config = dict(
    d_model=256,
    positions='rope',
    parallel_block=True,
    decay_shape='sqrt',
)
MLP neurons of a small language model. Each row is named by its layer, matrix (up: input weights) and neuron, and shows model dimensions 32-159. Each number is 500 + 50 x the weight over its row's rms, rounded and kept within 0 to 999. Numbers have three digits each.
After each neuron's rows, "fires in" lists the words (lower case) most often at its 100 highest values on Wikipedia text that the model never trained on. A number after a token or word is its count.

L3.up540:506491400454411461501535448511549512558525562557551521549566525446493566518536515577521530491418572590458534530500510504466434513455400434603498525562528423576516458555489483499525591406456482498503507509473483615538496422487575595519504523506451483449544525399529497482529488517510519400379600488513553502479469458474520394568465510521471510491379545575464484364564480489517459473533
fires in: "and" 33, "is" 21, "was" 16, "were" 10, "are" 9, "will" 5

L3.up374:497473493546444532401538557460554499500460495555571571468472461524506515513576521540551524502344436498550544478465566543394517475450544448485530576559546492584472583616407487562485555476492526417543609481465506522501531456537561495542427547509388535584595551497476515485521498491540534492420588483466513485438457505510538424469474526442479498499367530503463546460521571429471514486408
fires in: "as" 48, "former" 4, "united" 4, "international" 4

L3.up138:574627451528498488492494532549541477450555441584576463507494419510628535535567485480549439432445431492549524483492449475478519466542578445529559522541511383510498458483465570538491520467581417471504591519489460493514595516429544398510387531468476469458469559427383484569466559388504509473474495478542528457467560431523549488427420428548556459523499557553517509524624553468473510445521
fires in: "a" 37, "an" 14, "first" 5

L3.up628:433390483466528510418566477464547498498447472478520488480517517437610593439472470502476459448489463513502526577485453568443434541450502455445450554521511520552597426586441516518478584446399511629486584582501573491532437480523513535474553529497444491479539550459563446453452563514546524558373564469634495415391459464586533490495514538478495433445465505541545499400510505493509519443495
fires in: "of" 26, "by" 13, "in" 12, "and" 12, "with" 9, "at" 5

L3.up642:483517426511514553455567553594533460628557462512509468437509457567559525495473576498542373496410472497497443528552498472514491577516508451485512477527473496554475405553444418476434527505456422551541569570503522525474549462503554417544464508563491466534549642547488381505445558468519542472422568417402463399476450505439495444527537453476550508522462509479503467464530540549455461505378
fires in: "also" 18, "that" 13, "scored" 6, "to" 5, "made" 4, "started" 4

L3.up491:553540470532472500490456533481549447424520453563499552393441578442555511521545594484549428457534489458510567512450403569379488490564528387459610459613554486524475491456459517558491511461470496503592601483456502518516599457481552484448566527484468556516492455502480401491489492414536463497510497440382439501536477464468498431488497452472512507587431524587583557468561505529482515473518
fires in: "an" 31, "is" 15, "keyboards" 4

L3.up416:399427533478465586451484504482476514568570462579514506542460499424482537535510541524505577467525493462529514505459433466438523460518455484560466506527507551541495429557456453525461544450587509488580558560411499471457608475535567497565580510556484449563494505428528512481470488460585490535470481442495539477513537582509537473591517641443494464511485485588486437445588503520467565481435
fires in: "a" 35, "this" 8, "many" 6, "an" 4, "two" 4

L3.up1010:476481481558482513504487512554539460466529596530473459541450567564575569546502470553516514465468566530375522602548394552478538477466546390520542519524530408577468434484507480597520515532485492502500484588505591464565522475568469545481511527471500451522483605454425515548465489446475507421498570491491546512462392417457503426460513541458541495519463516490443502458524512462492526429562
fires in: "was" 31, "is" 24, "the" 22, "its" 6

L3.up422:482455419458501534348512460485523567470486476506463492429506572487430466628511439500505423466430546450426473441521436560477463418499544498504525469502565507492498495614484539540530629547506465534514524549472601507536551540531572535501519529471413421541514481515486397593462423480408566375544608489534644461468536479480526449568546525485557538493530561499512529444476467467552598452495
fires in: "the" 83

L3.up49:518483431474481465492530511392478494531520446467495544488447546461525572426513498563519439517493547458508588607564509465476460563488519506445486432540533465519545478502522457611425538507571529542439484607503606521539564424497518537504567507509392474497481523468473449480472497505603477442492572460480481509384509545516573437435491533535511494445530440544434577494470457518378465479503
fires in: "the" 34, "com" 13, "that" 10, "this" 8, "a" 7, "which" 5

L3.up383:446485479475375554546518537451549472526436493483532637503484517462560511491494541406490475380509518481526493510501481508517411522522563505460470530435525479426477466535484510573511480548494493505576510524521482459523480466465521544606473498608465537428553527454491549591494481496595521512568523519523569373471558498558482546542564608566493550489423546537540452486589428479435462446446
fires in: "or" 21, "and" 21, "his" 10

L3.up482:482468521514513561375551620441500487508531490522485510522496483567514492543522454570495476512542407426479437501528483458386480501463439521416599479693477479501530471522483449499463561423479503512583572562552511578528469462549528418470469519544427482478517513523445445445463482529511574481503617413583516468534387516494471473406510513487524577480449522496560536490502490471455603425450
fires in: "an" 23, "born" 19, "population" 10, "s" 8, "life" 7

L3.up268:501514499562376474471487543496419460412521464558485533436480489486622533510522523494561538483492421492527529475452466529448514560515527538530502485450519457471507516493445448590492562585562472489483493608532523455536522539563479491479436520439418462542498567564476412454447463477427610480503628464501538480449394508444554347407563498469582555550499507473482455504543486509473476465475
fires in: "he" 35, "first" 10, "only" 7, "which" 5

L3.up532:538582505468403536477456477523467461507508424490413630577486467441540472517517495531574439565515507483469452571495492507468395477524521491510458531398512420493498443579386508582485549510436540575543556458413584446536477506511481494519500441493467482470495629446435449507499586511507520477530459535656562420587516494505581446560471460471566498516540519523499463477567492524476435463504
fires in: "2" 23, "1" 18, "3" 7, "2021" 4

L3.up69:536461507473454533477449438488542475475503476601482646499497567570503551527556439449498489441460493442451525485484572527480468490545512511502488548467616535508509433595392520552473527551496429551563591542476492489525510539448502464535445559487491477545603543502370538514466498489496526538395497490533563421519545462496566400558492540513517580534380505517514458420473563492478482473391
fires in: "at" 37, "with" 21, "from" 18, "as" 8

L3.up626:521438473517489521453435473500529484459431492569602597487480545507463503475574565624494496519366455553495494509438504526348506488580471421468514506534505444508452484467410476496516538461596517553486526566553493504523543508488605512575512534508395430541528525529520492483532482491569477506537541572500466501414428502504466458503544572503554398515508507611455582489583545485446432474477
fires in: "in" 32, "by" 17, "for" 8, "she" 6, "to" 4

L3.up435:548452449480507481506560546484550439493503500545493490477554523482522553490515440506590462517446480529481474503552513519526434462440486519565520470472556556678411506608481460566473593394544419482489519551528607529555491456492525492619412438488422521563532608508393523592469520490452504455400599473448586497495424455459523459492581443473467439616466511490521493389464473461551579460545
fires in: "a" 54, "the" 14, "its" 5, "itself" 4

L3.up975:446581518433545474487555438493520483489477499535522529531459532477473516581570337469529443377440539519509501495633539456488467535447459531552472540510494498555453508471502495488554564536547420492516513542471563485598549521496518563653532494460452556558542515464524521483455534440518520483513529479533529522542518534538503463525541482485549504486505469458483546490424489439457513409562
fires in: "as" 65, "he" 5, "to" 4

L3.up956:437530447480444474521548468476545520555433536447506541466484583499503505488524463545556486560532514530417561639539520500490464511397473427560502469513546417658527503560509460540528559496463538462500462574489586557593528421448536489544480436609433371661522470472498497513398533486507551432506609514503547533424431484486567437410486499492504570449476508436433427408416502499551524400567
fires in: "the" 24, "is" 16, "they" 14, "this" 8, "can" 6, "which" 5

L3.up424:514400488467471516460389510446542458529571479539540541507590516520569552524520537387464522517485424563400508444463519616534550497558428501472485459560502498531530462558510503443522536437624443523534593538513510483522483471448499507521387559480505442576435541494448432575485495451528488479452512509480473441504462442472487427504585535514457538592370520535501474470499459523527578440466
fires in: "place" 15, "medal" 10, "14" 10, "life" 9, "born" 7, "succeeded" 6

L3.up778:480557477430449543481598501563551443502536461579477609531418502431593477536555458529490495543410444396550561558558480431476499426492501466523578463427538456509404533523492474528576480546432533543513583520472488527482546497518490470547529441482533467555487488466443501500546449489603429512568474571515553454471513563498591484621563601499490544541501516482565505445559531483427502445376
fires in: "a" 23, "his" 8, "this" 7, "early" 5, "their" 5, "original" 4

L3.up252:433400438520431616408517451412483572492574544605483516458467494425520491560531463493479495496414503514504510516425447495389425510580549444523590538553496469428509453511516564514476496447446553572521569605491516462545414468553574481497589541475471429480522533528541504528453536469576523490518509518575462454418520516504537503565467544430500453445477457555524511458544583501566459392511
fires in: "as" 34, "in" 22, "by" 7

L3.up190:495488504521404561482504468468521413525558430537441528452522527572537475443541550569518507507501458434488525524436481491406450601504486380402561468513520478491431562508439440552480494433487533549505575549440472478537507463470519518618440512542473504511548529456525557447419455454521503551549514547509547434474485458446576493443525580438500539510431549580503472478570592533427450508482
fires in: "on" 24, "in" 13, "after" 12, "during" 10, "to" 7, "he" 5

L3.up72:565470448437563524447544401392470541472526509507409586518474410508436557510559487536489443470439446467589541466392456483428498440408483463471590577552508396416508446524514429504497519465499486479518584551496567487490546535482524479580488540517447476432526478537496448516537375462544520433556582423489556464436485542494543467544507546528565551495494516632520508479536486487485550437498
fires in: "other" 24, "the" 14, "two" 10, "three" 8, "one" 7

L3.up255:475517395359491428474483520489514513474601499501458638566463470441546548561513516542505492563508547530465442557468378501432358553491536473525462397516497366596531483543459443487459636451472530547488525516474515557520537478539520429519583521459422388528603446498547481475504570426492487541556633511537524402462434589560485459487524565500544582441529484534576456472560532521436483455463
fires in: "have" 16, "10" 14, "are" 11, "both" 10, "these" 6, "not" 4

L3.up439:519549467570429485493544519528553492470496431574599583510537567576474601516517543454619448429489494485534509529540395537476574438574567461535482458567509489476468450398578509485578520428461413470512567541583512507523513551519556519466473474565394411512521530479529564509511556443448489471455561484496582476544548485456546446533538496483541471482410523544551396498507529470464488486438
fires in: "and" 61, "but" 32

L3.up749:538520522515426533477483544516563463548552386486477616458457511482481502500476468455603360457485486447506465523494433550425511524519491516450520496439567504502438510489492438616480578487633463474519463558478493447557633539542520521568477520552436466560542521442475534496537553512515493534414540512509530551479502491498521526558525516432520501548540526502499449433476490492389461473535
fires in: "but" 40, "as" 23, "with" 12, "during" 9, "after" 5, "respectively" 4

L3.up389:540520518517520531429527553469460506502623415621473584449500491522483557496381473442470495410475547419479473503499453477476516556491489449463450567548545510450487453428528363607593562465498477490539443516436459459593547491557558493528478534523490505520586609548529522500475528490522534552445445532546581490548456478497532538607468561473471476525418507491466537425503530489503557500422
fires in: "from" 35, "at" 15, "before" 11

L3.up777:524425404366532594457449481557543505473477518637573473458467423475490553514444590592486540474461518520499420493470464556546396422453498538482545511411547499601475456523391425511456605551500417480471504548518604493553453486549473446510537529488512435460521464526509443496498525462595574484519584506463521498447443486547529514599476484499519576550504629440471507528513410466489544508550
fires in: "the" 33, "band" 5, "100" 5, "album" 5, "albums" 4, "show" 4

L3.up572:458562504475554535514465569453503503441460466576463491477500507588576474573579472503467506508463573545481476540474503489467467569379487536443454452489573470587447456473480453603552513474605428549514576489414443541568511560465468487501560496541467478478591616480415532573450537426488594469553593549487481432487423444497515492567437488528517582483470513478554464452472466468447447468465
fires in: "season" 19, "was" 19, "team" 13, "game" 8, "is" 8, "club" 4

L3.up20:507499553489499550504485427575574509468440521578474606460540436422490531566503489525492439464519429499480522550526571568552498507453468501461491505479493466508497449551424381512506539500578452557537430467522502537523495424526518519596479575432512525487555525495500495625537474511550533524461475622468614391407511507507535508562610540426478478572415459531591518446552473426425544488597
fires in: "and" 35, "or" 9, "but" 8

L3.up242:521507442462402536503550535516532514492595512503543550447517489439497548471449434525484501488449503574407553529481462580474472538533545542442524442503536480599510495462530462517477561369534477410501536515485492497480502535510557516452476553515498432467472507460425481580381525463439477492544524486572551490438427395454554449435526467454492527527504590456439501441464528495507427407436
fires in: "has" 22, "have" 18, "n" 10

L3.up806:445525505440459430565498417460462425508467416615475502555439498447537524538462468582433486528557511436384452567420453398441469441449419504499526490438662460559409494537407463498451571560487577553553541576402543426544483389485501470466497458503451541524594547434468516464497524437524579579518505544498570509415453522553546490554512517480532517514513506406535439420543482476481491475517
fires in: "one" 22, "not" 11, "at" 11, "also" 8, "become" 4, "build" 4

L3.up84:448514429511536486487432443498523444508573496505525494489497471451494483578513427578584363550452459572438519542561520497502529580522520546543478468585497484579526487520405504595533603393498538539525503556520513406533583506465517520483554407446417453561596485502569502527494517502533517494433525478569500426410474501519508426477434487508578455491414479517495498435494521555483448420512
fires in: "that" 74, "which" 13, "because" 5

L3.up927:469423351448520489442486447478516487499499463539554644432504496581521603436530504506523532468466519497477539481526504543486439555430506494504474470568475563547541482590442522505509679445499520525568575559501521496497488472512554501580492528464459462402546504478474434481416529474525586449406523462429528446498466451490533354467539485501554469520450528564455484478469571492476506475488
fires in: "in" 13, "and" 9, "has" 9, "was" 8, "is" 7, "studied" 4

L3.up289:589514421409459551518436469412520583488495532563500498541409530487487495516545462511516407531506446387505618504427477421487486407519540484589541512523491488504483476670483516442459538569430514526499517585481599525547512548520517517509548503490456487438449467464428544596509502469511485436478442467530531389452544527500527441455587576328532503533432496499447512497474525438493508493535
fires in: "and" 50, "the" 7

L3.up666:458412435487473577419492501512637485540510558539525494472535478506508569497539498497506498527438522563408565498472506560445468464469572456524477551585537481596467423507481511564491539513427545524420470577425543488571420556518524508484561551451484474442528586451559491554377571505439561489401520424538506450527431477488489500524418483531543474555515544454520476461511497475475543402596
fires in: "with" 39, "be" 21, "to" 15

L3.up890:489561398412439444420527480438615491531500551574561520528502536518445482509466540506625579560426488484501554485578493546415435495487526457555483500584477471571557633580446542561616582505511469530545549525484518439530580446477495530544490505497454422542541514442472520611392510546513514469465496432568503427495460491376495495503493462411483463470538479540517478445463537495556437463523
fires in: "when" 18, "so" 8, "because" 8, "died" 7, "if" 7, "after" 7